config.yaml
d_model: 256
vocab_size: 565
positions: "rope"
qk_norm: false
parallel_block: false
init_std_qkv: 0.0264
optimizer: "muon"
beta1: 0.95
seq_len: 512
train_tokens: 545900000
steps: 8330
MLP neurons of a small language model. Each row is named by its layer, matrix (gate and up: input weights) and neuron, and shows model dimensions 112-239. Each number is 128 + 32 x the weight over its row's rms, rounded and kept within 0 to 255. Numbers have three digits each. A neuron's up and down rows have the sign that makes its largest values positive.
After each neuron's rows, "fires in" lists the words (lower case) most often at its 100 highest values on Wikipedia text that the model never trained on.

L9.gate114:103106105215115132065111152131143110140142126122136107143149107188153112172150160094157168107123091133170121095154100102125120157109136136093119096110141161085122178099106105116093095096088132145127132126124085169136145139189118057084144136114164078132132129129121130088171187129120125126174161198170148037089129141101112117094154172163153110091092113110169112091131085065127190100092
L9.up114:151091146156126126095121102131123139194169153163149056080173105163103160136172155087173123120102102197103153116155135110140093087122117155128080041169140147085072094129110098114125085122107135093133169150121087121122131115208107113073102164123109092157062118131125100120141131136154147160109146158141116088141172153086132127116202110133162140095129133125192122180153150109168134057133
fires in: "of", "the", "government"

L9.gate633:090077083159113113175138081101169122104139147141122091116088100119108142092159148160123176148145193145165138103153095132103158143096156133139199103167074067092054109110126117192134125144155150107119097152092102121162148137163089079083189169092092143121107058109178112118068119108130096106164162115114155167127143125131132118135121129100170114122156162133131140140157104125106099079066
L9.up633:100135164114112146182116151120159129157136080073105149232099131096101139138104103137131101095124173130181155068154122175111165071081113178123099131066129111183061112099140101036152133108131140142139148137174102083142104114146137075141134107174124110142117141157084120122138108161148151114169077135126087116111092096131145150084123103200134025162139176103161157110123173135091171094149
fires in: "under", "of", "as", "called", "near", "name"

L4.gate1040:110125134132078083113156084090079156125085116090187163128161175156097142106141128163079103110079168060111111137084183086146034148133076056087108159123156107110115109114141072155138124126154145074098126126153116171105171078162123144125137133139119117114098154103157184164127087149129158156140186152151107097179112138120168124118157209138115138078188186130163164064132096136182051170190
L4.up1040:148136056144156102159104038098113148132093093139136203183145135142124124188139078128116133148172151111136110156062113118087058080136200095166122108120144096158113116092116137152100120199056120095145128096171159194117136102154181126084107179109129109108150170182136132157101107160144115119079086133090131124159102146163145129176172116149102157123149138167183146107122102118128108148124
fires in: "school", "golden", "gold", "democratic", "technology", "bacteriologist"

L9.gate1022:101168113107156103087144114111153153133086164086171174108141108173139134184106131124176093208134089104124041149159075149119108080174138131085115163118156102122101122071074159111110166078091148146143085159092099086104168095125153161089164152108038139150111148122156058128134154119076158085139128098142128113149100131110133147134073134103152127115187122089135115138140157097142052141139
L9.up1022:104129084166146069151116112095099098095118128093151107153123150103125145146129102055063111149099137101105074142156099138149174156137199155116053111201147146124128139136101186089100129196112102094068097123159109125163111129114104095136088163141109150125160135096121103150100128136166135129113142134158106138133122140190094121081160143177140176134135075106154063165180098160106066125077
fires in: "was", "steve", "incumbent", "candidate", "life", "qualified"

L5.gate1140:100098171134084143133123139121155105092107096167126114110155116076124148126100155177090105142155094120182145118173142159119144077141167081055170164165108092166139141108099169072134157120109130059110155171157087154189119143132092143119147126132181081165147122171158149105093136080152113158148153096163098135068120124097107204161125133171191071090113154141122083139114091148094101077186
L5.up1140:129095092134062116125154097131092122097161203127112100144166140147140144123054155111145179070148109136045158109097103169150081120123119165124065085124130161171062083087095121099169166152122140077129100137126172139141131125137140117122117102107125117135066129161122111119104062120059172191126187203150119100103143108127113155148110112161145086133132147145084155253106114082147097144149
fires in: "to", "of", "grew", "football"

L9.gate166:113139111123121160136093134119147128173077143130146121131127145104132148106158137154112079090068193148147156118128115156100121112123122105128121196045106091116184125125100120095162144129095094137202097188121105108149168157079169091132128147115083145125194170149105118082096152093109123171147103137135112146149157149136120119156173113176135155108172158146113112128130116111069085156164
L9.up166:118189126157156134105138144116154185105081086135090116114119141115130155183146161107080138175171121133073095128133154104120183141132119128126167172174107144087136128172169077171122152139107107127175133116125125181192177097123135131126162109105102114104182071129074179082129174093165129148118144140101128168161185120144157076170135143182158131080167172147116175137118076116117123123151
fires in: "and", "of", "despite", "to"

L8.gate1214:139154089164099166163118166115149108126073134155141126102137136131103121129099166136161162125150178090129155110172158124101168049105099087202080117113073124119145128110109157141209144121146104179122099112080094122109172119110132136125151135090144140104173166112172176078131061126190156115158100182132129112136135163142139137122154117114119152136103183145067141161070122167158093150126
L8.up1214:123136103129198173116073141109139105081163153142146064134167076148094102173095166190152075145103129122074169141074154068151144047081132134133116104152125131142101146151099091123104101064102086109156150141166081117139115112109114110105166122105120087091097146176120142114110159125125166099150115154165120110124164145163176097150194138139128201113132168104097080142077156101128212112158
fires in: "to", "would", "among", "and"

L5.gate914:097110123115177120120073116161074134117206109152099122208121091140127094150137156122215163117153059133100170104097100114122140127124197138137074105093152159170125173146097096082173051125107127144092173144089077100127145158124098108104153093105152092136150108171160126063107122155118202113115158067126125142100179137139099087108152124182144111093126123141095119131152084130190142124080
L5.up914:129137148108204124132052106076079142158161121125163130149101159177118192114157154122152146064137053126134111117102060145138131099139141161115140181104128141165116191115092190078156103134138117084075175183118089162149131062173097117148135108130108135136094121125163142162100223199078134105152169107107086093160159133143159097141090150158185115094141109125110128099146120097116152123104
fires in: "about", "of", "approximately", "around", "little", "lower"

L4.gate528:132177081145134095161102063098128140165156176069121128153125171153176142100088179109129128137124108136139111086119124082108127175173131138120149160157118095122146094168151148212175126124141154116155154142169154119051123131203064080154125110172126134082156104124073134099104165128107086106157082153134142148120113143135169139097166148141078129103141128146123160151127114124171127072121
L4.up528:149185103156123143154095117104123138141167184050126144102160134175128111126104139114138118113143101116128139096111137138103108160137104146095129204131155079138122087167152143155170121148197111112133146096169168141079135138184072132159128160170151125126183120122105164116119142114083085129136121112102139129161090135147167147137141151147129159132166032121167155108103105131177137086086
fires in: "of", "pacific", "type", "forces", "different", "types"

L3.gate952:109114163136186164125139131105101171129075162181128121136129221091089093133134138113155081101114097130083131120083129083086125151096108130177117106148144125122121137158141135089071072146161145124120137104080119115130122078127161171112119111131155108101066193067136127119106099162151117148123132109122147104089044131130139155085104098101185125088138145149181094110164120079108132104115
L3.up952:128085114138191106111119156131177142121096148089109123105148126097135132132063098136147094128143135086113140088128096119021103046166120113179126095163120080151101147095123165093081126170105189144153071060102195111129112106079139157107127116130089143135102110091115079102105192152138150128093136073148130132122117186107139147097131106139120110107152161154111072089103135101114102098138
fires in: "gulfstream", "gold", "golden", "mlb", "melbourne", "louis"

L5.gate256:140145139147131137137107119072020130111109178126090086100073139071116106199134135105151099144130146133171140180113041212085128109191139143123136123152132126101128116109155096095159165162185152169109132096094132086124142161149064107205168104153165149193146094162112112128118153133075117147107122089096102080167121098108107146078130144150114109129131106184115123103166097097110141153121
L5.up256:125070138124146184156102154114154069155063077140098122140105123224141141175138150145110108132110120137112136122116101100142079100141160125143121101127158148110142117075153166098138166172144155165177105090099159140161146184115126164142163085178136155197112163148094114091097150136070126144119040123128098112148154144149132086089155156156101123106091160170098130125086118105075104158133
fires in: "of", "my", "among", "other", "official"

L8.gate764:148106136151136118104183125164135124157129078106155129102189122157148146142119129093097090154154156148082096196158177157112064070157102107139152137122107162168139124104110109151108174118135069169142103141093075130133130133171142116057105100150086107136094184090066137181123105101134150123089095120109128157112124078126177146139119136027140153124164140116133104138191138166096138139144
L8.up764:146147168116100133138125111067099136137196158149172115124159102127169143154130149136062140167155155133139128105153126153068106190148170109162127157112118115164103106121067135113159110156170115156177128091104077138160116125146140138104084109088160112098091096158132136067088107170129115138157078120154126113116143143104097111125188077129153127143053144144152131147144171078116113080082
fires in: "at", "to", "of", "represented", "with", "recording"

L3.gate931:164126155081130152088082146165121110104144110158119107176112133156148076152151162109094110177096187144084140160175082083113101120117107083152125161074113149132122106170144143086173104153170139126157133139129166110105172169146117150155127150126170075163103109122124166132109134150134146131144151139163134170127090163185156128124122112044124151154103124149137144091110068119062046088115
L3.up931:175098139115157154097058116119139136055130098177107150150136122163151110174136179107144105204184174089082171118131124093140165111124126050131153143109094089125130133122140147118205164229167143131183123134130154090069132158113128113140099168143133065142106169082102147127119145115106121105145138109136095199161123131176134101102130088043157130159172123125160086080115108084100115165160
fires in: "gold", "george", "golden", "zealand", "georgia", "video"

L9.gate161:082142133146138162081123094094111087101115161119110099104106128104118147154109131136131117142112153100137129063130136074130126085102192082138191087130133138173122128115140192173064093156091102113133096161133084150165177107132103098125150164132127167108108103116127105083068087085095094173199112168143084139146124134081119111105131130143126076143156193118098156153205140142146105112118
L9.up161:162150175142115163104122120153092162146100135132136105192096142117149146133178155110133078127162155133155099086038127112138119101142182141139146063089057164141127156113094091093122133186088163106127107125157140082094137131113083075160125095080131150110174166117111085102142110099148113178110138101124150116130179197119060096147043133179143140108138165109099130090127120098132168072124
fires in: "to", "of", "in", "for", "under", "by"

L3.gate1198:111123197154138058149134136091156081175140176150102189109127173138094135153111127097117122151106116101142163208155111115173121107129104105112137190162123081135113167133121127167051098146167072122100193131140179151182164076117099092190113134070143144092110161127082110105106091077105150118148131192117104128139135132055156099132107146168140154147089074069135152166099182162122059126105
L3.up1198:160132085099144122151094105123090125066083116139145089149114159180138094111154196128120163160164089119138128093119110155140150135163162130082149167107062126062070126161159107182125115117106136116166138124080110180099088160166123120062144093165135137139122141125135123127094123157035137118081116088135102106190132131164172116144129097113173086124120156150112137131139118126091158131111
fires in: "including", "included", "include", "gudkov", "student", "includes"

L4.gate508:111114158071139164115125138073113164153143119120117151146167161114117202053125154197118137140167129081083162114163104176141126164149110115171131063164105133108099110115172139115162101126082119099130110142088136129163091126143089168133102116143096083158181121156149095096105146132056128124151137202127120169142131116072082077095148165116109126116152131145203117131115113141142146121105
L4.up508:142122107117161077102130117110158094150106099155091111158187126131090193165200130189078134094078128108163040158049124134154148099157141131129184103106161154198116098124077131103155101128136125113120136144159111094049109142101098138140131093177113114119168185193097145140122093145122137105114234131092178090137079142134147079006136165170072113173149072163121127097149117196175173146195
fires in: "april", "pacific", "california", "massachusetts", "after"

L9.gate417:182135192097108098136197164094130095107131120135104159151100091100028137162097161154157148083136086107183123135094122129144133085084167152095087141142051149209124087077128117170109183131092160121142125164168120194115136154123093167145148109084082124145086135131116161130153153148183080147137174150146136124157152084122107124123147105135131171150083143142127114128124110087147104129093
L9.up417:196129136115153138089136063138090086086186094118136128119106124178118117061136145131085157135070159131177092125100137129119099110079121136112116182111075136107174170064155156133154117125100105145096149158146136140119128088111133080091145111147098172079057099136101137059159121104129144131121127082103167090122085096121204099145172092162133178158167108174125076086104100129129148094119
fires in: "this", "three", "through", "under", "third", "touchdowns"

L8.gate1061:165143074086128164050149141082149157096131139123112178086159182119071063169072155127127108129169153132109099122095161154135129126152189154126149103122086105136130096117149090093115146114117056106128137175109075164129150129120170138133020113103099155122078128139135077171134112202130115182036179152144152097140163075107121088147133142094064154095098124086191139147102145099125062091091
L8.up1061:125128113106153100094118135080071166138100086108106163117100143144127116180115155132165108109140112142093110080119101129143113140182126150123112105165039138127125080079178120115138109123144129103123112123146149131155173118167077140149101069127144150139107145125149076140056148123160093130204162120091157153095135159138119070119138136120106156130068098171168146128119126077107104105139
fires in: "was", "were", "been"

L9.gate383:068117129110141100152061121128136152133141116106078139082089067103107138208185150087097171175127134121159128163141121074143204090066097119194074137128130164110170168121137064144141170133064131160115106177125116192085088134129116118143179104140062158124129111120163136089146068173126062157115116108077144144191141126134125134158150097183163062106112141153065140116095143123142150127108
L9.up383:162069069176161144114083053081127177098098177143151148128125146138060143154104190130153095165103132119153174155122189117099123090126124090086108108130109191135084112151185179112103151126134094083100142143183151110091139115091180147150089146111087077167140109152126137135068087129098150139118117127121159091126170144152096073125117120161088154188115096123146096174170187099096109170105
fires in: "year", "with", "you", "in", "under"

L9.gate1189:115082136144178114099066107079087115154118121106135042148170098167142146177124147148162066198118183117157124156191106137115106132126154131172182159132159087124068068087153197107120147138075090156084143157101156124059130106156136103088180114164117150095115149097071140142129139115140181088066118147102066076103095109073186109139145143116088125136087105141116100094164122146130105095154
L9.up1189:132152105146167150153102116135142101122113150101135140149074084118115158159137206108110108137092057125097108125169141129072127192108199137116135197165141099117107202130163134121108148159102021171147128130112187177141159161098081122078097069189196104147160103084160122130180163120062178121135102190153087113134105108167119144170133161121126140103081126156142115080073139077163123142105
fires in: "of", "was"

L8.gate682:070130128116143211170107170053121141157114089160090092139160143140138162140124182112128173086104114083188063154142155139156120137180171110160142181130112064149124070101148137110107125096113134122145094131139094158142126119116118111147097158135109106116081186108164154120136087187124105144108132154138093145129092126062146142120194134086088108111053149014154126155145103146135116046119
L8.up682:143139103126198079149115099117168108057095063076109103136128134117067059209097152108170148102152090102098147134161151130160128096114072094180160070196137164170112118119152071140097109148129124136179124129158135122110138095166084076126082078121117119170133105116121110152086161072067125120157175137107156104167154115129171086184151098111099072215187162141076110110197120107178117091145
fires in: "was", "been", "were", "to"